config = dict(
    d_model=160,
    norm='rmsnorm',
    rope_fraction=1.0,
    tie_embeddings=False,
    decay_shape='pow',
    dataset='wikipedia_en',
)
MLP neurons of a small language model. Each row is named by its layer, matrix (gate and up: input weights) and neuron, and shows model dimensions 16-143. Each number is 128 + 24 x the weight over its row's rms, rounded and kept within 0 to 255. Numbers have three digits each. A neuron's up and down rows have the sign that makes its largest values positive.
After each neuron's rows, "fires in" lists the words (lower case) most often at its 100 highest values on Wikipedia text that the model never trained on.

L14.gate115:121126134142124150153127124159075167142137125131106130146108139136090165109148159095088116155141134169113126116123106151107111110126138137166119082134097132146165096154143102148087158140155139121124130075107114097122150133113136131078134128096131175119123160114143122127155173172160147114082135137092119102158130186133140122157165158131149126177146110121152139109119159128094135136148
L14.up115:068111113147128137117108113088095114132131126139148168136137155122130087105101139118138121111121154123114147108147103112143143151156129146137158102114133099158106097132091147136112130198158125116128142089091143130116108167166139121138173123092114122156136092166127129130140142177134140169097107108162133099130152165111135123115126149151118113118182106118140193105114131172116077135151
fires in: "an", "another", "any", "anyone"

L14.gate199:175143116100095151135140160084091114081122125121131131136150123129138157166119080144085148111110133146128100097121132147148146156107061119100122155113138106122128161191114126122106128161156136113129126129129103107134105103104174092168138131147136103120132109094150132141156088146164120112139134127077122104115153151124149144120145143124102141123117107107115131133099095152138123166118
L14.up199:133076096075142119115143132104122121121124073130120127115121127126145149139126160134130134095114153119120149127133094154125133164136125126149064115116191119132145122136099162125108160150142084138076150073126082148191127147123094138077139178113117125158155124142092099134111119102158127091135154098155150117156122122128119089160122124149139133164186167116111172158118134164136153133125
fires in: "this", "through", "although", "that", "throughout", "three"

L12.gate259:126118125173111129133092153075139128125091120122151099127110159119135125145106089111122105121134159077103087114110130128116137136145160118078109116097125095133134141131166102115147075106122125165095149126113135123115136107139143104160142120130113171138164111111187103146134131164123143108120116083147089128125099144133128134162109108118115134130136126104137085129172126134167155090150
L12.up259:149139150115090109185146137131144115155135112143140138115113102124151112169100146161117176066115137128127122095147121143171131127121083156123128084106139127115142130125129157147108094126130125120137080100139130164090156085110122143137196150126133131134060175125148157149143137140159126102093112092121143176133118122117136122164137126147146118093154095093131144132119138096138127139101
fires in: "to", "each", "would", "the"

L11.gate36:112124184110093155134106109142108148155123094102109103104116123090122129135120124105165123104144147174116119068114133159135104136123118125161158084077110109135096132120147116105122122152095145093156160107130145168152134115135092130112142070141134134090107136105124160163138145112165122090145110103118138124150113117116188158152132153133132158139140130130111141139168147113118139133129
L11.up36:109148123134163143112121119131129099136104174126145122118125111125115131126100155125111195124162119157082130147109159126136134137103152143128123116130138137145148170111112126140113129136084137141177118149122114127183125103094122084177114124156163108112101168145161168113151107103170124138146142156090131146119130099090134154160103183149088130142154112110115179160116173143132084130129
fires in: "of", "when", "to", "trip", "trial"

L13.gate53:098095089116114110134155150110101149172136105154087133128122165089113114106120111120133148142120078086157130092127181108130109129133105123168111083136119145134141100132109074171108125141136167174152138113124113116148099148120162140119157130133146132169177148126109118128143092131112146120106154128093107181127125123142132133127132122137155088120111148137134149125097173144151084110123
L13.up53:122150134143108100100157179143108133139084132135095113124121148139141135073126103075088134147120117093126123107115118065093160139166122103150117103152107135136157133163141121172125199144136130126158124108153138110094160145140115101147157161096153145136150114123138123125105097108109147142097123149137097136106107143139124122124144106141117125066120144136073139173083161156139113147086
fires in: "the", "a"

L4.gate228:170131123157162147161143129121099121109143133097125110142083162126116105113129138179148170147094086129150154138123136098136145103124133139134119156153119168109174139134153122092110138095112150189155112126175079174138097117161122148154146125166159092099120165129131108076131138117166118191127151128095089096110124119142106122124108121123129089127122118111132124134122140097152111088137
L4.up228:156133109168121092147165109129096102130170126111136112080111100153168125146146144154174165140098111153170122114158139163112130132175094142130140122159159152113145093157106139107117129159118114167144088103133124165134148111147093094155124120160155084103140114138127116113127169157133153150116167162131110085124090115138057144143159154133114120116107102123134092134140137114122113110104
fires in: "by", "during"

L5.gate86:106104129124129158108143136103153131158121109133117122102132105141173150146118128118131190134150129117142137099134133102159151142180120104118103145096163158081123100167127127101120136152136120118138150132110114161128159129119160040106186155138160103143129110116153142062093134137097119106066117126152086101136141156141153122121143147138135130116129157140099136137125110126170119103135
L5.up86:109064145152095129090147137137144140152117136128124101099167098098179126128129109120111159115158131116125137099144167145185123142144123143122111122110138139083137118148132144127117139155130116117122152136121090180110138138131158115101199136140169121160118147103146141074084139140115120101084101127122108112140126130154153124091140169113113078126154136144076139128145109120177151139107
fires in: "this", "three", "through", "than", "those", "throughout"

L3.gate18:152130101101086115127116092113132169082148108076082126091147086122120131097125110150193130097152160102112137137129144144147105167152126108131148125152166112118117053128124150133110154141135165092149145150093125149095093146127113123133115122127141120078148073101145124149112104186121170132118121122122129108113116127144131136145121115157128151115166135105155125150168122127096116126167
L3.up18:125154152129174141142105146149158145118182135138114104186163120125139134136126101130196149111178139118125129135126124112128131098133113100099177145161096141109107068129147128157131133105163140083131161129105113122139072158128149088109104144141131078120117120151157165118108125162142126131180149054155077126142159127143155113146140158130125143132124121100141123141166147125114132123117
fires in: "years", "year", "1965", "1966"

L15.gate228:132113115073114110190128088137149111138110144131121075120134124161127119161138119134112124124165117117144154116112148126130143156151086069168156105092130054164079116144146111141143137136128096105105145116139124114138151118113141141161132097125149138124071152117098152135132142122102135132124124098149145170100147100140175119104126114187126140139117114107148130088114118148086118166127
L15.up228:111099140123154150110101112067133110140119146136111122128107161108145133112138158122104182105124123093158101105119110148109089066125161163113113153089131121134095115147090082086097120136174117170168152129102133141107118137123140145098143132133104118160154104129130129108132158148137122150089149146078130136131181156104140136128167119133147093169112136147116134156125144126143122125149
fires in: "an", "another", "annual", "any", "anyone"

L3.gate157:099182106097121126144155127112087145138141105122105142149136177139125121123134113094131163112159107158148135147120136134147091116123141125136091096143140125145098118159148106140142132152109141139153097094104126110144126120135124149106147127108105142176103119080100175117152131139116129134095161118176095136144116174086139171114110089140113137133135093129160114122126139148165116176144
L3.up157:108167122087101105161128105091085139127130116101088137148149129143126109111098117151094139116130100164147117096092133126128103087117160145127072094123123135139074127137126096147120112112124094095133097080116141108133150124140145128112148114110094130188116119088113178108140119145104143120080175143162133102156118151156119150139100107131137141168131116142156112110101154149128140132123
fires in: "her", "an", "his", "another"

L14.gate93:137151141084134107167096111105102113102143117156088121096131172128133100106103143106122140107118108126109125107126133116127129128129142117118106139156114150152075123130144158117149139148122118133183133164129120151117127102117094103158132109146183123105105139131168094107099121108096075090110157136142109156147129156130106177137157073112079164153087111109110114114123101147107105089167
L14.up93:130124138127104100141083112145130094136116145128153113110160120147100112123132122096103119096104120112112093100105130152112169097114167111110092123176157133156146089120148145146128125161065147133162146104129160094160132152114108124136145143116164101082163135140172152141070161152128129143090138120116114106103088153123104111140145155136115129102132153124162157106154115125105143129143
fires in: "after", "during", "to", "despite", "following"

L8.gate310:146117120153145144145104117177135124143179103138124186110130110150082105087094148123146125139143164109139139156121122087141132161165090079109138105125136090106102118164120121123122093130129161104157154115119117113149111148109139148120093142159055102134101175123119143179151166127157118136118104118161108142140153081122123143174144126128119138112139161105095142177127094135065134131126
L8.up310:142192131149127135090110079117136123103113152119126129130088121120113119118159129130145156147113149114121114135134146115162149150142110147120158146134120119135118137146103132116150123126131155161130122163174102137104141163151080117157142146144084195128112145083105143138107147077152191134163133085135103139178157142104160139145140145124138182149146141099155099162127099118114185060143
fires in: "there", "they", "them"

L4.gate59:104114093128091136135117152150106168129142147142116092119139118146124094112111147144157138138138099135116184098116172125087121108082104170122110080083173093133147092130120138150141189120078193141110126104106110118127128158131106133184152103110108149129119133116135172121151159147118119160094155157116089114145101137124119100108110134140126140104111114100158133135128143122111136136124
L4.up59:117136077136118140109122160128131160123145140137129118122146130159141096098097157163164136136116118130103176117098165146107107092093123188125132105111162078133136065132132099144146187105077168164106146099102097103121120127136098157150133110103122161115136117123148186125139148134135115137124138158118104116130098162120118117111109149112130127127117114103155106106129138112109128133116
fires in: "his", "her"

L4.gate145:133084109126126142132174172138175123133101128125111136142099144149136123167149181160159127086129102156136157126122141106111073119106153150100152108140176133125108103142169099125100123159165127135079121142087139130104143114109107157119125139124106141151112129132166108116109096143143098153083078149128107131152119122115078145109108093141151124118114147146123122120144069180094153107081
L4.up145:130085137108112138138130153148138098154137103136119151110098122170128116145156136167155128169117112139125104124128140108107091148094102106117139127153129124137145129147137122158147087172199167148101122127118138146110101127147113101124114165111115140122115155114137083101102120135185100131127111093107124163161149159104109151099096077147126108090106155118113110142068122155108138119101
fires in: "until", "united", "university", "unable", "units", "unit"

L6.gate171:165127107142122118122132138143087137161104099175135117151146168150133116090138153126173143081116150145116186121120093104138115113137123105109150142150155135125106100129158115140098150068146135108109110162144127158135166144094158114150135103128111165097125083137110129128137168118103131113126129133161105120139091132101132134109190116193116128186139163107151089124085159137147147151104
L6.up171:122092095140152076109156157195138159085105140157106141137140131148126113101096083170117119162129118127129093121118142110162164116131149112142128091107128129138135098121119143144141085107142113125147128136110176083102104172141163165160085152146111121147157115149083150132126121133124111139114100157143121123085141119123152156124094171098124108133115138130119091145133114150126148108137
fires in: "succeeded", "placed", "received", "earned", "equipment"

L3.gate150:176153123136140116148119103131162155142155137140141151166138167102119111104158097131118114143119122080143065115104124139135127086173126148094111147123123148125124172088138103141122172114106131100127159138135165110158109084100162106119125149129118174164085124100134166143127114156104148177098126133086162162152126134113175143097116136117143181121138114128115144152153145136112106168119
L3.up150:103143130069119090112122159149142135137091105145142087128150129174140143133110079126081140135127083136101111142164149130125109103146121146150135161136125139146070109121106149123109110137139130129091065128102135169091150144168104114107167094133134145096102146159109132133106131089143109101140122107116136164122124131166121158158114125093149116125130091146079149103148133182142150126112
fires in: "album", "albums", "summer", "stadium", "medium", "incumbent"

L8.gate151:149180152117153134082120167119135148153150147116160135120106119140124157081083129156158099174158163114125123118116100143108131131106116118102135121111117133118132142130139114147157139144091106133134141132089104134156124129094140099187119138119127129121100174110123145159135129145091113106191124145134131150126154143156158163099123115101102139161146159131154099112104091096092105132141
L8.up151:104152147131123186107133105092158117177121143182132134098103107133109164175092085098143104141123134161100151137151098116142152102076075136102111111102119133113111109159096098142138097154156125104107129104136109186085128124113097072113091120142090142108117123127122140142154134151115127107159095161163114113147137105114115119127129090118157140138091146138110135147095132098120129105154
fires in: "s", "this", "same", "name", "that", "singles"

L13.gate199:159107105134126123119096103138121174112137142150135085125108129112125077138101107119124106062140090162180156098092115131123092145124128138134139092174120100143081143128133076129124093104110106142119129095139128110111135097124155132131139152140084127109104075102119118130167103131131123178117119111120139119125104172148120135135139094106117120167115101140128146142170162171085126135125
L13.up199:130151130116123137154142125111162108140142107122144111152116135154147142121109103098125179104117149157071097119167187150096146128119091162149137164167132119131134185111164109120128151186115128138115137105140168140121126130111123076170132112149084119134150147151137126132161131140142095150135140107118128127136116106150138109126098175115121112112169111131156099152126104078120154109130
fires in: "the"

L3.gate173:140116124099147164122142163115150088113120092133132132140149138178084104122129124107146130131103109131149135123123163090091102107118138106137153115108112148133124148176153171127137111121147135121096107099111125143080128131154088125105171128127135113094121111100152179104065102134175123135123097137165149185115142143113089142150088142131164109128168135125123139157074089157176128123098
L3.up173:133135138104135137109137168118155110120103083124121148148128129154087120142145107103166123137096111124141140119153154111086118119112113097113159100124096154148111170176174149137134105131131150141109118102119115154113131124198105140119168132109108132081119125119148153117078108134162133123126103120158123176136134110118084128133096153151159110118161146112134100156070133162177144149091
fires in: "united", "university", "2013", "2015", "2010"

L8.gate119:127119123163102115104123129127157129182144099136137106121109156166116117107133062126113150098144167135103097146157121191119130137114087118099137094164109116153114114134153082115076137125145121191115147115129137124113130096140084127088098119149179089112167137127127104088102112138134145098149119115127111104149135198121102147104134121136102130170130142139116115102121084111079105146128
L8.up119:143160142109104098161113120124105095159169118104147094142101129150149118123136141116102158127119105128117140171131171108141150150117097106125128130171122137130162129140130090124110135115143144132157074118124170112127120126096127111072120145170144093112122111140142130116127122118150129146151124123143105100135143129170102191127113126124109144119141107122140107143153117151101106174191
fires in: "new", "eastern", "english", "of", "england", "entertainment"

L4.gate186:110111109142152081143115147116149132114077145175146127127120119111173142124105127134145112136071148135148149075175146101151163102125130114081132113164120133148117091123106121138116131161147143175150116082150092149113151137131113100116205115137101135114124124155143137107171101134111066084129103122162157126157113139127110159133134180154122117095122109115104143125119086146092152141110
L4.up186:095091138131136187095142177136150153116083103112177116097123121107149112134107130126126125128120124131124124094153153103104101162113158103121171150163158125103138140123128093089112164173119125146119116106142081106116149112180151093131124177157123103151162097151149131149086158133115096132114135136196120136173105149101057126169136139152121140094133133149134104152117140136118119084103
fires in: "this", "through", "three", "third", "than"